Weights of a small transformer language model.
Size: 8 layers, 7 heads of 64 (1 for keys and values).
Architecture: RMSNorm before each block, rotary positions, untied embeddings.
MLP neurons of a small language model. Each row is named by its layer, matrix (up: input weights) and neuron, and shows model dimensions 224-415. Each number is 500 + 50 x the weight over its row's rms, rounded and kept within 0 to 999. Numbers have three digits each.
After each neuron's rows, "fires on" lists the tokens most often at its 100 highest values on Wikipedia text that the model never trained on.

L5.up964:586477463453474559442568444566550557473489547536497568482527448528440455495396512455584500436585417416582523558403524489503531437558438489435464488549472508396466497479453476433588440470488432515483413545459456550458550476532495494534543433458498430523505464531463488573430527557544554538435580483458526474468574523539616541496489372503561470545518520483473556486485499530457496550479521508507566533473497618503415489487534482515480529513471379474496519552496516528479528409563482529518473419519528478484400560565518413515576499447424448448544475532483483535476515382540613613
fires on: "\n\n", "/", "er", "–", "ore"

L5.up937:447449535530488566562494504426576514604470516511498544601467457560517520487561355425523426475564495434537472540505499535479480484550602503421416499529574542467547537481481502498481595491551632429546546486516552498535474526415484431419501511449491555439435451501518526453501410496583570522472449491494504556501501560499532467463569411489450418480564478468494490547557527480509531520479441533497437491425497651543529559474469662482516411501402494447422390514444499512498484469456481468492491473506506491470454511523517469495496539546514553519506517499454623529477484488497544486
fires on: " K", "h", "K", " H", "- K", " of"

L5.up1007:492460442413516460455543386420473505506517510467520439448585507460526474466541470519498425538419430460611559408479500538552485524533452480523524488549522469459525409481458464510494493580530475458549582547620498513530459511494523559418475440404434509499476563517479456525516473483503518500435501463494456464460550461500464605535585514555498485533512499490538448516420456506482404575597499438518617463490429409507435479521481530401420455468547449380516452493612564462392513425498446411420624588430502453506448520538492489517549419521433477454505482488470506499475489534433518478
fires on: " fl", " del", " f", " L", "l", " rel"

L5.up965:480519453599529517487609505540452482435558492430452497469488516486494498478517519467494509509521500424494418433422512506467617438441541544446512525520589501453486563487468398480566579506480494447465469498509522511508476511530534446495525482389463542523513519423465595554528463457521443513517449441404423487475454552449476479536565464514463550533460427459547481489487484520525489447507503508514483416479519567440517443524502533376495587544483485549517558495475538463554550572496486455506534531470571529523517565462440391464507559552598462416558456497489445627572519618466516554
fires on: " d", " D", " o", "ro", "i", " is"

L5.up1667:483542562501414503500382420462518446442434434485509582543624526468437467569391497551473507602444458449502452538558525421583500474467476508526511539473503518501500542551432497542502474484452428523476430568541512540444480506474485556518489539589496650473438414410515528395458480514515414533554632392498510550511508505469462411423491514521488466514573528499501509533569563429442515426472532448523409480526486492482523529460457541530520490520526482545507534477528523458559502484451409486535552513524500454539483524523588454528429625524371485503432561540491517499552472446458449447
fires on: " t", " ", "g", "d", " reg", " ind"

L5.up1690:430454491513440497544554509499434439532566486513528438545591501489487588535538524527563496383369444474563494601561468521411480546636574471502450511485486460501486502538483495488521515461433542436571481544476526565539561498546456489516505500525519568593492519505508535474458604462489474536526481514455415495600463574560532416514470474516464489498560500494421443475466503572452560467491589510489502526522492508428515515546536616614488515465626510475626498550463475533427459488406430381590519459440528615522481509390428504492565489366512457484386546479549532556520431516509438457
fires on: "1", "2", "021"

L5.up1519:562460478485506470486432481509395337494496599462534480435501495457496438562449509450531585455505540467505401518536614455493528450457488500508481482506564507441511507481405535495453517479664484434524485522519510544529470518511467503470499523525475472531449485481536539457496437495544493538448374573456439442409502474524480523555542492436442477418521535581422504510351471523525483552455502542520552466471507539547469457587507489560520476533549461536621481453505384417459487526407539546484469464506462513589497536472511488516462476509531476476547528465483536456536463562438430541
fires on: "\n", "-", "/", "orthern", "\" (", "in"

L5.up1357:575551383458528519516447491490527405470465493594539578548462616550469540545492549498481492547500486480496495407466459426527502494568534520558429556571457543581481460471436520530504564531457543472554429494474456483589469483527487429527499540538497426546543522470570492513462624513554499415436525474494495590500485507561423495523406521443513472513532536538605403499473458501563541470557529508465467522449488526550486407508449548508521493387510419563530553505460534444369510464455518450513504524404484493479538495459523511474496540545506558528587496568453622383467478644516501498
fires on: " b", " not", "ly", "ok", "aff", "oc"

L5.up992:549528562544290539489473568549448470439488559577460525493486539428513489478523523517469449503395543428514563475426473486538512488598494442431441438511563510480529506524499434487449541512504432531537465434518539581558532509515517541528625453510538472457450506513594490456546579558521523565553514494441534488465423532571433523562469481461470436403548494456494522435443508606441525401545511468657526539655503485544499588518499599459513502552604531573497598535459453515523555517467503485542443439478488570520571434428549489550483502521446535564524504528535499506491495451481406578
fires on: " in ", " at", " a", " ", " of ", "1"

L5.up427:569498608515439450535494374504397467471482454504407557480394521472452532468439520421582550479480436407602457472588511526442532466555615512457496460584496594478532509528471572468478519442473572453496549583528447498516495499553543565548601388533567554452471416569490566524457487534525570479448500494482453433361530449521451492531474446532420465504458528535598472495512495488509521463498439499486484552515540516476534504608537525454535493549374547443528526442493458513535435497498392568419489501443579624465469486538579446447486532435626524491535609531488547491540433493439482530
fires on: "S", "-s", " \"S", " (s", "s", " (S"

L5.up974:474483490489474455443471486557469456477490486558535510545554584559534491466608519498537439609457498464445510519483524475440455495486518471478560538473483638560500485543569515607476460493442450608520551474513585508484478491485574499582524461598505474500402476490482470563563513479557504573532566519536535530432503474570485469481382595498526452373506500546625388463659545517494388562527493570493492555497492514515491473534584576534560487460563492443533553446479435529469416529530481391513426472477529520496512372489498518524450502498402445501446480347547549412446546480528540479
fires on: "le", " I", " se", " Se", "z", "ell"